python train.py --n_kv_head=6 --activation="tanh_gelu" --norm="layernorm" --decay_fraction=0.498 --train_tokens=601600000 --steps=4590
MLP neurons of a small language model. Each row is named by its layer, matrix (down: output weights) and neuron, and shows model dimensions 0-169. Each number is 500 + 25 x the weight over its row's rms, rounded and kept within 0 to 999. Numbers have three digits each.
A block is one neuron, or neurons of one layer that tend to fire together. After each block is what it responds to, as a language model described it from the Wikipedia text at the highest values.

L3.down257:493493500464546503506511479486507514500510487492503478537529495504534510481519472520462476537496488503452509516481540482496532471500513543481516513522526532527482498518513538521478475516532498513523521492529525497490558478467478462490519476548508528528505485525500517475519554500508488526478482527482508514522492482513531477489493518498509527490468483552477521463542537496495511473504482514494464560517500520468498504485511457521474473537572505526499510518534490477441468495483444542501476499493493465471450477
Responds to: Adverbs and degree modifiers. Adverbs and quantifier-like modifiers that come before the word they modify, including the -ly ending of split adverbs, e.g. "not only", "as well", "most", "partially", "easily".

L3.down1681:494490496521488552525537497522536517485463489490463505493475493467460512518532489524521496502496496518501545525490467512474452490486541460527446473518510494501506491506484476509515515500536494506509493493515497475490504504519472500508486494519493500518464511485467500532446483479531531496499548482532523484514526508491458493463486480484459453484505527479483449494515498576494519506487495522516524512496513491484515521520513492470478484531428495463513459467521535472506500442546474510496475520480520532510487497
Responds to: Mid-word pieces in rare words. Early or middle word pieces of rare proper names and foreign or uncommon words, often capitals, e.g. avant-g, Z in AvtoZAZ, Mod-ig-liani.

L5.down52:471480485480539521491468486497484505496542464502518525480549505515487510499483539499507525516473469515522521478484489551470511548535498512472484490466515513480470525477493562500516526475508481472511504481466482508484482517507496462516563504452528500516492526509493506516497475493525486484505491497512491533496500475529487492514503536474479506455471464486467459498474488524502525513481465457508540499517519486455497532535469479499507530528552474496488469520502527488546500486491511478506444523483491467532512498
L5.down104:487497482502539501480521558539478528484568528516473516498503460456498470497535466513524494470506524565494482526512478489472464504501497500505483518524506495528509504530448491554488476494484499486524484523488473481525483502489477499499473471469514488518477478561473477517579479542497518467534492515489516510493466509504539480514486501509532494486481496467524509535510499532512511499514494509502531473472537509505473470459516492500476491512469503515465469479505444514525494499534504478481515435485496434501489509
L5.down668:521530519546494516489513511544495511484469493539451554515495510500495492484471497488489498493428499505471490512460544497489477505504516468525507507506508515478531472456486539494513423474487520496540471462500520520515492512493475472540454521518517530504500518466499537499532505516455497527528474475544515560550505514543481498468460495489517521466495503506485485547484480479501453480516491495508530524488509506464468535448511505510493488506538501507528519450531517488518494543536482507522493514455512500491493520
L5.down781:515491468486466497473504504489495478390495472539484521461539498494497487502523465464476467534490515483473503500524521452487493503486508501517519459485485488503524530509509503480477502506492508503508463522496507523523528455470526481516467476509537525468516484500528503454516553467507501511503485526503488525490516459513543451503518479476493515474491492500553464464511531501458497493487533516513474530501512473550527498503515473491484503520516503501519521495498548490506468518475481493485479510491487487496476493
L5.down1748:521538480499512498488495541554484490505493472530524501456518505500502490486493486527505514496502510571535505521506499481484491539559495495534499499493479526467450480504513489532453496485511513472519512487478503491505512513510484511500521467515514480541454517514488468534479471531470472443493503511519521510489512506486534519516491538491521509455502460501527487478494503541501508566494524510508520518474526511525503480522485521500505429498534496492493480457463517476506482499523487497531431429497503506458501512
L5.down1899:469470502514496520491514507470539495514562483511547499541496510481521471523466466496508519524493514506485516475488487503480474498476519486473561498492472552507494438472483508491508476497493515539536510490481495524524473484495469514513485486484545485481498491475509458534487495484502496493527507535511484512501474505476509493524449466500479478516494472493505466451496497539539530484553498558490482498460570534487521537510502512514469473518508519479513487461480508487487492495478519485512460501484451510477512471
L5.down1977:522483487513508459481477507498515456542521478464484490495527521508495511519490513482479535538501515462515538494519507505494521465512481502498486462510495549487507490515475482576504497542512472493492487506499489493449519540488515501494477475491514520514529479521483467504471503505499497483502506483500493522460510525489489509496497535503492502487470468505535466474486464520506533473502434434522466512475535534532460474519457494456489465516510542514469493481506474506476497496475516469509500525527511516493520471
L5.down1989:478506522454487491533545505533475520528454520513485530508496549486499511516534491455444527512464513541500508524525491507493500532504509483562548528505480520486500467534527465519448485552500509504512494524505484471519484530490509466529472494483489517505529521519499490513502534486490510488494515513488544506471501485484505520476476517510500481491495497501496528497512480520478480508519487524509441482477532522495463550488513482518524499501518484490499469473512490468502484491483464468497508508562475524541491498
Responds to: Glosses and initial G. Opening parentheses or quotes that begin an explanatory gloss, e.g. canals (irrigation), and word-initial G/g pieces, e.g. Grundy, Gulab, grip.

L6.down65:486500491481517533490471463471476460523512519522535498495473489527506533498491554504469506489516505507497482457468521410493495475504504503503525516504524509468538533463475486524534454528477501496487478525511506477551500466505540455501539469503519474477463508511504502526503477502529472512502503500492519513492469522479522509532527532480487526501518539480494493488496523559491531529525536464524469511491513512499486497493452500497499488520495533476495447535485503505482488489490486542528457482481485437511499476
L6.down293:478491493501466536507523554522473493458484472483528464524533492538487502497521525483493524470489465513507478490508556505508496515525477501493529492491500498437465459516518483547493443520447530481462487461498549516502508518514464500535508496467477495475459483485489506463560461485511488482508466471532520481488558516478504482478521526489497486486529512484527491470521513510512529489532439502495463499542489523484522444542470503469526470542482477497502508520449512500521491488509496561518506504464503426490474529
L6.down497:511513531493504511514486554511507461486481488552474477510471508541490462460510557477497475527461470448518502527483522507507505448547490503528525485507513507527516481494507510515513507528529516495547493498496504485486478513512460503488597457535475497537479488488512562510492460490513495496462503501482508530520478491515473499528470535504424478497493499497461475500509513480553511497522497500480480464469478485485476527472501505467479505489481508510492471520470487498513500496468523512546504504519501520478514495
L6.down1110:488480477495494499506482466492479456498497454492465537506495495478477495508504480479486484530506470476470488479499508532500512435508502476480487506475510529511508433481546492482536522550486510492480494507523495524446532471557551527490462529507544485490509501488567499521509512490498514506517482546475523493473486490492518442499508503531493497515429490491477536456503487486498516534571510449513516529493545503485484475463480537518532528500445517518494476462477493473520458480434581563553494459476453496525535502
L6.down1114:484447480492486506498522499491523489516454539520533484489486488497501502489523491476487507497492474487487537489489505498460502511504525521495518509484514500464533528491590522489525519467505502536487500495502484493489523482473438477504499492527515559492499485505488527512502511506491483497494496517493548515478520515485471529523464563520472509527486508462517518496545524496489495499471502532500501480545485464525471532517480442495466508531497464491520511486542516487438462477438475535525458493500486496473497496
L6.down1134:502480486490514536494532543474458545518481514510521507438531486462475492487491528497474497470502517463483476450525512472493483502486483491483507494505512519455491482507494511451532496485526507493505453491487499516510531489516506493496508523488496473492504505496495508507536510525485498502479482467481504490517457508459505425518526471520485505477520521437508496490513559464487537492531492469520510544480459544496530416504518484492517483449454485477541525480477517531492503483499475523500486467544508456492513540
L6.down1334:503522455472467494514520478469453485523518527517444500511485515485521515567515499499500523526512473501508529496506486434533465528506490499512496469477532520454532490508497511515529478509494533502510521441477506509487515516448500520501515495504481482495487520498526458486491503469477513441499474462503480573504526509543529477571431514556506471471490486450506502545525472513499495506450515521483447518512502488435452476479475486532482483501486506518509483518513519566472495538514490499534543450521472461561508488
L6.down1563:491490519539490559486488511473519483495428494520490466499511515489493479491474515465518480491503484520469472507513523519510480524527490477486489515480499504508509523518506499509501515477508538500538505493478485486490483481464487515465511508502479506487519544467529506460456525507485489530508441467458469505497505500480489498541491516477515533489498481468496503522535496456582508506517523494522496476511475495529518508503467515517506537520520454486477479468480496518488523467492544437511504478488563520519513494
Responds to: Copular role verbs. Verbs linking a subject to a new role or status in biographical and historical prose, mainly became/become, also served as, is/was, remains.

L3.down2033:498512513486466552537541460506502494471491566544514492495505506549509484485515549479551474466477472504560514511465562467469494481500515524481504510515483499513486572541492472460505502489538536493533524529452498511520527507552536524536478477513500460538512497499495462514534462524530529473474529473500506528517495477497494518500489473478526536485474505550536537447523528522528490479494471470541533499518495497461497465466498517474494492453523523515516496483507504532494504520455475513500503524516487539498491486
Responds to: Film and TV production vocabulary. Words about film, television and media production in filmographies and film articles, such as Cast, Production, series, screen(writer), producer, directed, and table-cell pipes in episode lists.

L5.down92:491472529488516500491490490517512512489481469490482546472493478479475521491515532525492483463548546436518528502472483487529506489492498499561536509498492529497510495515517529504515516471530522479467474502465477484486507508511492487514500518485502447454505501537533503523552447512496429492527488510503446461536492528457466541466521432493485522521486454501522518537463513486492529556484530501533488471504525480500527477522503491529517471508467466472516488476500501489507497512482475506484524505532476503540459518
L5.down175:541542520477521523537502515515534470458441530510525515465469494475478499489520493508524547482539533492482464499539508474500438530475496439503500467523469536501473500485512471508509482502534497534523490500502508453515507540513480470469497533487500505495489518537542514476495441544454518480471510489465506504497457494497543461536572486492559578481494514493503505536487495454509474486528519496484466482482530475515480481489464487502494507521493523515474529533534532511474496514540519501478441485522539503477524486
L5.down318:516523533461539521523518475501524495479536513511465483465505529492514481462500497494529499520509486452528486501508507497498526519542507442477482513514500502494495505530522522506541522514504491474492490504484502498494485521476461480492513539492477451518489526486505500527486513499517568462527525477461535491477525482492497480548503489485503499492506477488483492515527515516546512495492552491515479480530537491511515469507533487496464464473494475495468508461493533508476526515480535528488489540503451526505498466
L5.down679:529525484512481499548537503570493484533498478477533483485499496474522450516474502532502510521483501497528491505500531499454526473506489478498523495492508495511494520531516512456420495476498472477466502501444446528479498445504475471504497503503501536496494508494507508465472511460528509492483516456521495519523545538508488498484546498543491512496495501510475446518477496524493492504513491500500504511518473493501485472519476505513478453518497469463521495502498548525492512567512469485528502545462412467505456479
L5.down706:524504473508500461535507435505494522520500511491504503480523497516490497538457546491497505498524485507507505515494527537513529504526486488501480501531504495461486501530509502496515492467518493523557532521476509560517508525500455467478470489490501559441503498485543501485497540479526514502455464534464565465482526468476497495510483475535468492539466463528495509469501462502507456505490525467506471491511496486507489489545500471505485524459481478498536473470526500510508473474438537455480487524509525499491524530
L5.down1294:521515492486494510485466505442488502499463479534509522512481491474475510441526508512499518493510458483485571451424480499498486536503525538493516517508520495481524515513527492502483472504494505501487488523497531539505495556507460466512518503537534468515528465459484479533498442500487485486518509552465466516501516477474486508505515457481536483485474516581539503529471512537495513482509472477482462506521546573469486506456451552488503482477497501483437496511472525498466505536455508511492567504518519509496494465
L5.down1695:442510522479518500552467499534513472490556530502505491491548483481490539477502494465513465513500492552509526491467521491521493485472524511450484530508492477489526510513548523493473515493482554511510438444531472495500522502467486495482513530509478484528472494506487491469487498532459512479472526517499491507534463482467515486481482509527488517451498496471525507506467462499548446544493512467506488501539555516513510516512552547521521481484534478524499553505539480471458469475504527514499516530507504504489521498
L5.down1759:520486518473512536495485498508516549483449465491519483491523465531519569552453558521531487488447509482554467498464513503507513496474458479523506500535430491505500495520487482493538491503527517509534469489515497526486478511501457477459479520527536511491504474488494484495480492470495501488498426510521510524479528483505506494500505475533515489539491486498503459538521482531495524490531536491527514522474505502565474492505483479470508484491494526525501510492468509508465454453454512468471493522521482502474491514
Responds to: Date prefix "on"/day number. The preposition "on" and the day number right after it that begins a full date, e.g. on 28 July 2023, On 11 November; other "on" uses more weakly.

L5.down207:517484475502489462517508469520526531495492519506467484492528470520496465476506483462485504482507515498450533520513481536448499504478505491501525527482438534503487500481487515532503518541497480501476412521507469488477519520460432522482517472538459470458505491501479482492511472499479515468443482512479518473459535503500490513493538521505462530476524525461473511461531497500489499480503493477514494524499488513503496510514499522467493479564532459501463477502489517483506495485514503509494496514509474481468527482
L5.down284:512496494494498481470452525467522514515477519532496479455471489463493502495484549455485521505514445510500470520473485512514509491502488509476491496534536479455506569475439486542538513484471509525482478494504565497533515514531483488487498484504502476548514502476508488544486481466520491533480486495509497528476511524500476463511524450525519514478505546475512429522476466493513491522500480486533507501520504478548469497510484525532501487558520479464506488517483510507498498540500522446491465465447517484541466459
L5.down880:455489505499490499529474498490548517497509526530472489501556490474501517521539506495526515472467495501484555535499463530496499515511502502477550489481485541507487466494520508493523513501417486528510515530491492471537491535493500525512500456487544512490535458479526484512562460513511497510458522490478507501505518508467502500502501508517491522446517499474504513496489502514482455464482505478523455530493511484507489518464440504483512504490516487524510494475521550455496472520493510488512471509502468530477507481
L5.down924:494477482468470498508475509486513498475457485512484518497575510512507488489507517521514523541487528488498519500479518537519486495535487467461514505491509538503530493509473568537483510557489494481471513514502529447534500479520495503485510496550524502577510494486526490477488502472538499492476508490510486533508474508490486511464498498509506448493501507537472463496522522475515505475512516506499487489514478483484455505526500512518496489500500476511505478486509505438499531506496481522508530553548512497525537501
L5.down1174:471497453495488478449526461466510478492461500467516528506482504495527512491527489483542467492493518434515530551505470476518484481502537533438468512518519491499468515505525493508499476471496489507515518454469498506510506510528483534502490461520528500471495537536450482538502482479499536511478546498536478513480496488489521475500518461479528501492421487533448477515460544482507491463491515467482490525502495471510495537499495516519514501487499482515452501500479514507496493474486484494493490502572480472489501498
L5.down1717:478493493466492484526501484531515512483468479509539525472445434458483457502481544502557461507481500533468523506492529532522499489449529454491470492497517499528480515492502493503543561507500508494535486496498473462444484519498521530519504473481490483474493536485522487512493448470479509519470507496510501473525495494533473478476504461510495565508508501501521484493495525528434515486518521505557504480504479532476496527512476507488490537554491488520517532510487515494511508506494527505542516525480464514527515428
L5.down1946:495442480501542504505460500496500501524481471524485517522516554493543518508488512535541484487537494451489470493474526483483463500480471484497542469532479475531540482515566487495478454479479473525541512501533455457488501505482527526519477528510533521474492527501421487495494488471491496508481554433496482512498523478507508485473516471463468484469504514487465474518522452532535542523539508551516513531508526482496523533492481479483528508506478509460497514441514498460500506490492495517522505489508510495501506534
L5.down1994:507522472510434485489503518497476515532446552508470480482514525483488490534502459486476499482495509532530490485489544552438508493492470492538492482473503485517508508507490484517536480455536501464485536498505464514499539516507492519467505506584538523472467476485541554484503464537507517507460473451514465519485528526488504493468500506498488497481520503483479511488492497541460482461458552446526520523461499499459488514513457487481478488532498471481448541512501550527506499513493499473486470496497532482519532528
Responds to: Word-start fragments, compound hyphens. Opening pieces of words split into several tokens, like sh(rapnel), sh(apes), Re(habilitation), sc(arce), and hyphens inside compounds or names (Louis-Thomas, ex-serviceman).

L6.down462:476458507493466500514511482526536511519484456527476483465512479475448476504505474502491473503490437480454513472510521539476516457459508559525455483561461488510504520457486510515513493512529513503523525523529447538508494512499462560517500465469501546487494483510498479513508563507479491477458524499497516505494481522493514497496477493511517507531510522475520486453545469496485490505548494508522512521503514510513541526477497508449479416470498505469508470523498518478514503490504531531472546496485491472573536506
L6.down487:479488534510517516435535477513510520464530484510495530484518523493479501475488513494474484463534517529523540501513490486511503471461507512519526505510486480512543516544493524463478505472528509518527457491496485490502483456510473532499521516491499516465507500480473465498506503528477510524500519555511530464449500500514502497492537532498481533500476513509516530517483556527497517478520490498521516502524518511475509503511523527507519452498500476449457470475556468488459475535510460517543485489483468513438473520
L6.down1021:496501469519479494515442522507470491520511538535564530486486486457511478490515526504510513510466526466504505530493456486471504450473527465508524504486447500495486437505526531532508487475516476500479477523505522521509537471524500501509514497515472489522532493503510530477518516507478489505511463487516489494481526532507532517554451506466467527452476477502562473480524484504485524482547504499508496496479506494529494470467476500477483528476508472480488476501523498434532511483435532467498452519518487468494546495
L6.down1065:525468539499496539483520526510518494496493485515561459487499492491515490508534509497526505471502496479484482467523481495456453461451508486506508467491501520476499486480495490508511474534496484498533488520499492532488445501497477497489527476503475486475508556546458482527543532546496491498482512518534493507481479475500491502486497488462456472462488457509513480455519567470482528476482485512504499478521517508517524517503508517490547558542493480494486506487495513492524493522474541466529515507514486479532474502
L6.down1149:513514508476488515503491523508509498494507459530501497476540483423489487483492452473548493522495492479465461543502503478532477482459545512534498472495497483476491487485500458514511488492502504485544489530514507533496460485523500489494520503490506520489473514487475487497499536501490498453479489519518499519488509551503490497508479523462523505521517542452527488507492528541473555475518472535527528533516517490528506501501466507520511511532550491455509493495516486491493490504537444464492482538494481538514536506
L6.down1641:497560523458496541504507526464488482537435480515519519489531506517487547479466481564529513551523486528519505464484489506465510544469536525500517496516509515437491524522498492499510495521533462480466500500489501520476469478488502519492517487518518525489521504518465506492504520502442468439516499498513482520463552487481525528484493454494522490474494489467529510468455500468481489523521533513534512476512492475521535497511464483503493476541523496501491554502475534489455500506517510497500459487491495473491457502
L6.down1724:516498502489501495542500494545521507494461470511532532459513520458492553501507513483497523498471468511474510512529483478507500473526503488503517508457506531492434504534526537470491525508471484523519502526482483483523514530501509511487497499500543460516471501496515575506518499496492524426531462483439501475518457501488497508521423522506534485524526487525488477484499489481489518432511524532532476497492468461521514528468548515475503475501498499503521524520515462464532475515502448489486486475523471505535501536
L6.down2012:519452553519458500547514564481498481464445499498545520482489488520439456451424480502509552520484509495537505484500540493475494492489503535543485495509490498552488505491526484494468504464514498487506468475528537509470488542504481487532516494490536483491533504469514527506517504445528486517492513507504494470509522506487528484527496463544557518492481496481510518503496514485505533487492560503538456536498521505496499518472490488455446488470482503582495581506486512499472513472480475503498476521505501474481507488
Responds to: Word-initial letter G. A lone letter G (sometimes M or g) split off as the first piece of a word, often at a paragraph start or table cell, as in Gundestrup, Griffin, Gulliver.

L6.down31:501537535468530492498537496521483526458443553561493532518474507513532541512449519480468509485484512506532500513518528478497482468485503478473520522487513464477502491496514469445483482535478496485488489466520513471436520544554502518519467503494550528520491520461491580499502517471509503544506506515497492459542502468537470464499534512481509474490467505477494479477484531534475539467536536494505499487534493506531479512472502483460483514461532522505550508490496515529543531481508498477449484488495518539480517500
L6.down373:468465522472478493509513536483514496471498526499522486483459495507523487497530517545550617527489508513551544466456510471502458495486545499467497496464472527473484500438486533467548487488477508470521468513507499468519502510500506457501514471542480525513473483486504484516513535484531445531498527480474493494495518515523493489499511482487484495514517522506521458521505509502509521495509453502540502509504500506496541509463484495496483465474552535497496513501519483535517540494477478451510476549451454482470465505
L6.down463:507470496469521500483494489480467502486566516503485561512520515547475518526481512492511522522513518493526487506494475491493525512521482478514529520503527494531475584516536504531497477512515514517512500514556494479484520459507487525500477519506542510523487496497505485478492511455491464520537533544484496472480506465489536485467530494519526507504525495488507527528469506542509513472500522516486500468545484506508490487537499536549464528502498509520482487465517469485492501463535491524495482511455546490479502468
L6.down782:504464487493491562507547497503485517493474533467494489525459524517514549505480534495503498522494519520500511545490524482483536460498525507497524484484529508514481508498526499510479524488468515472527537489535524484513521503524521505483447521507534525525490474523490486511496445464480492537507553484485511479469495488502511457498525532496499497512489548538501501489492503516498485528481511547510549496490475501492492502505484521507470548471470476517487476469503529493502477472505461486522488509504487534487507525
L6.down898:500528452480517477490506483506538481488504486497501475527579539485496512440508480477490536459483471467502490469526522514485488522531480489469460519489498546495488499491502509483514532501490508485495511532520499526504537527480493455529506522518455509482503513526501483500520493496501511552512473421467520482493495475522496495507546507468486521528537543455491455554498527447483546478529463518505460514511513470503520472494499502504449488453516484489486494492537563519475527513494530492476508516513528519524464501
L6.down1046:477481511490506501513495496490469508499479482508514522516494481492533471488482453520460571520491474530568504543470523491475483483494490501508544510479502514521514497556542524388480509541455529484513513512504491485483519496591516517483523525539552475546517498482494504507531513493500452494499467508508522482480501490488460531485486497512513503488519515484485477454491497504453507473462524486475553495511500501449550511444495556482523498500522503496519515506496512537552499456534521483508526536515489533453523484
L6.down1518:519475491474529493495468480481479479485539505527468470496503499561534474498473498534519525522434533516500522552455523491502585487504467487457504459512494535503506459510495485474473435492469511487496461486535525504562510472449532500482473463511507512540518527499530506513475488497479494496482508498482499484486501470487518490529541508514481536487462485514501506482482476502488516532487478486504487532493510532513499494498564427460510562509512532481532508509492477526456501489471508487484481549452542464513501514
L6.down2038:484510542486540500503502517464500508491512455499480473483541512552477532498525521500490474477513552512523512524490497492514518496498513505522484507508520494448431466499508490532522479485482459490498505479493564459489487493510554484488474559513483507490505516525487478516512502481508504525479525504517490383506506496511487503500559490497513523500481480527477523498561517483502478489444491523503513498521549519488538489506508493533520480484502512460485497524478481520503537517484499503497468499529480490519473509
Responds to: Media appearance articles. Articles and prepositions just before a named show, film or channel in career credits, like appeared on the, in the film, on Channel 5.

L6.down439:444475483511510515458500473528561469519510470512490512490545480503483501536458501502501494476504455533520502515485534519446525527495534529457491506478467568511502502486462525532487484479476488562501499511538505500500502481513460470482496467531535504483500513438507516489520502490482554478486496473491531506491498502483502529512516530546496494502528493509472484513481544535526504509484484505502481504526476485430493503512512469517474473481502502460508472475481520467491519510490505478446497566494510552531482507
L6.down526:494554496468483483492470494472480488520521497528522480478488511473496490499561501503521500455516460507520474491478484493485503548531497492502466532547421503489499485502493509492525511479465521533476527488476531473499499542484533483455508481464470481519483472502524467528522476558505505492485503510478541489498455555536444461521495502514492516498524494479502455507504510491496503434473439423521503501467457482490499527516487500505502487520464510480497497461519548530501467509478517510484508484450510489503545567
L6.down1181:538522469543513539497489467501494483504485471467518500475453519535509507559502516522477477497516486506520488512484496508549481492495480483522468503527491517503507525489526469506458486484525495483562478484523520468501532506517510522509508487540499454490516503532499524488452477464469507500495520519484542532492469496466468519481497512498540506457535466457506480500510527485481516489503549536483503511501545525472526457491445509492476498490501527505471510470548523532497496507482510500495519484516508513525495496
L6.down1464:508498526526477474478473490518515476524491526522488532506503472450492460497512509497503511552499521522509485508525493487506450479527486502496466466476512491443450506495513477514458473481498538468496480495503467481550504494451512481477521453465482516523537476481491485481496500499509505510516487494502537506502498499459494517478476507510482501501544513492455478496544512498474515478472495469497473488521448494484528506493460531497496537494485531470440503485508494516500513510472451501469509499524501507525459461
L6.down1594:500486520507487490548524519476518481472484466514515517486535477506529500488493496481492504508488539499521499499525540504529501496514462493404512505523497528505532475524500455483475473502507465521545477514519461504470505491508499541500488477520520505528491514502553473456510519530495494470495484557534551521488503464456477506463472496545512490448493498530487479494502477485510502517501507505522488501520523539507510542469510516484520464410505493512491504495501530484501496501500526494474482528489485511491505502
L6.down1749:554474483498489502526558471529491522503517530509447545480558502521457527561507484497515523524464518491463500504506457513490517526499494457486530530521472498551527510514497511499491487518492463500522426459513496443530518509500524529533493496507515488521471510508479500505517532489504574514484474513509533451517480497490525516475516482510497467446469509488501476464537540440447504517488546440524475496491515543497470512521518498431525507526503506505527483551516504482506454523483499481492563509536514524493511522
L6.down1904:469472483472506445516529492494478495502456523479505498504512482524524452509501528513509481496520517511474502498528512516473501463453481447523505481512484533511465541526562465478461478475461475480489437483454535491538514480507511501467482513482495496466507487536498500470505557505504455489482495477521541504534472473497495471525543498493469515478512510494477515494525504479539510508493519483510456502498461513510526494439483506467472469501528520493534566505477506528521496491482459486500483525496530488474493486
L6.down2018:491485432459465497545505485488519500496478455496496469456498460489490479491532489514499481501522467557459493508507480522470508494519510517513505526518535472541448487509481503555518543527510466504485504499469537524511531546530485486480452507473511497504466537432521508507488493542469473456470510516522547497537528503527508512514473469503509473545514529517500486489507473491509486511480446529479477510522496465491485453519519512484516487506493474552512489465466510503473498557486511491542515518497449493565488476
Responds to: Word-initial prefix pieces. First pieces of multi-token words at a word's start, mostly prefixes like un, re, pre, dis, o (unexpected, reaches, revenue), also opening brackets and quotes.

L5.down590:561516535491502517522481473521567522486491484492486507482500504513502507492554486494445525507486509465491532565486479475484569477479481507457487507468513494516465480510492488437488511500498477479530544504525465497501502503492488545492516519494505538520439507446519521516500492508526510493481436501486514502513507486531496489469500510486476473485501485524462499487576500552499457519519481452493538485488508516499514526479515495541501530481494457537517524523523496536474487500517501492494489522497537531538466465
L5.down732:504533539486482521535472537464518508451509470499491515540492477527505484508476501506514481514507449481519511455498478473456456486532515524505508526478510455491488509495509489501522505486507490506482489491489524509494506495519499506527538494501478500490519446501471443500486536493513495508503496503504497493474481530559526502494521503490476485487469525509533510470516452467535478500525508473487505492507510511503478513510500509525438535535493519511539476515504524520476521526501535510521471497532511524484501461
L5.down741:510511475487475512486469493487508455519550519470547487455505494522565495482530472523527495544472547455506509521499479505492497479508522467492520546502534464537567528498507516457460518506514491470544543470512500522538458528510545511477564489519510510485486489540436482475453521513496480508528528492515505513523481457502488541495533481537517507491462489532471480481527503517476519472496528537477498501478479527520507524497484486512471491491468463497485507511526490463494457539510518499525446521515513503504489529
L5.down1085:467465484539514544516517462537520540518469482554505464480507485483516503478467479489524522495409483461507508498498512477537498510468528497496484534516449450499513470504561466528504492523472510499477496467521498489522501486521517451521490478484462523487489483457475514494491531485497518466488506493484543477506487494515478484498499505514512494492471544521535499515483465452527516515517502521547492468504505474464479527510521529539525476515475526532538490492556500501498527468482504511528496552480466466488523441
L5.down1140:512472510516534521492501462533483533466507503503521531510533518464512476520484514463471480499462483479505501509508474527519476528477492519515523503505482528504494507483477498513481434483488557519493467469523543533496475471496524527522431483518494482497501523498502506502597507491520474476532536516491503514514495433531492538489454523514495536485529476481485503488526479495504506482544520528532505509510491450485493545478444484545517465528494522511486484511509527444483487479483548460490505523491527510512514460
L5.down1200:512508532489467506524508541502500463476468476509482488478479529515535513461529540499487508470555552447544534577478465500492576531528524475500488507488493528537483533506540520460555508510562468496563542505553514522484518479465493508524484457548514516499494491457495486513510500480536517476464477505502524496479467486488486497537550512510457474482516495485504489504492496475480527488521483470542512508480503527465453520514452482495470472524467511535496484464554498505525470492492506458517534527484514508480502519
L5.down1328:534482483454510490488535488517524426529481513501459484533525512498535498480490470464469521492491496478481499514518473495497507499495514458517494505501514462491509454490501481486482530478472558515494485481495496490500498467531506476491497550512515549440483495495466486492458514518525487513475471527518520532493527494513532496527542484509477511479495511490489497503476511505508513486522495521493450466465452502484508477491483502504463526512478483485470471532511483544528473463493500493491538469527500516502517486
L5.down1947:505474499539510537500544487523489485508483509525527472515524452504513510541524538510507476503527522536459521485496479491545465547504473475523490499499522470493492535472508522511522518492513483515496479502493488469528486468527507476537444502524482520516477484536498534502526519530507529541459530482507516553542491487556491507489464523531494491523485512497533501491504489504495492523497511514470530500503485485516494527477518510506540527509480473494571512493488491519523511483499575496525481470503482551522520519
Responds to: Predicate verbs before attributes. Main verbs right after a subject that introduce a status, role or acquisition, in biographical and descriptive text, e.g. became, was named, received, has.

L3.down1821:500502530501477496478473532516550500515513505547521512502528506489488488456527476511509521514514494524550512508506493482480531525534511510503510533461471521517460489507468513469453515491469498473499499521470457480490526523518524531501492509488471492482488518533474492520496487499545509503465496512512487531490514512445492482514436503467526465529515524478521501526485456513471466496468522527504406513467498504542491515517487477476470488499500491542504573525549508541509488463440528500493506558467520503512487461
Responds to: Word-initial fragments and openers. First pieces of multi-token words, mostly the prefix re (reacts, reclaimed, revenue), plus articles a/an and opening ( or " in tables.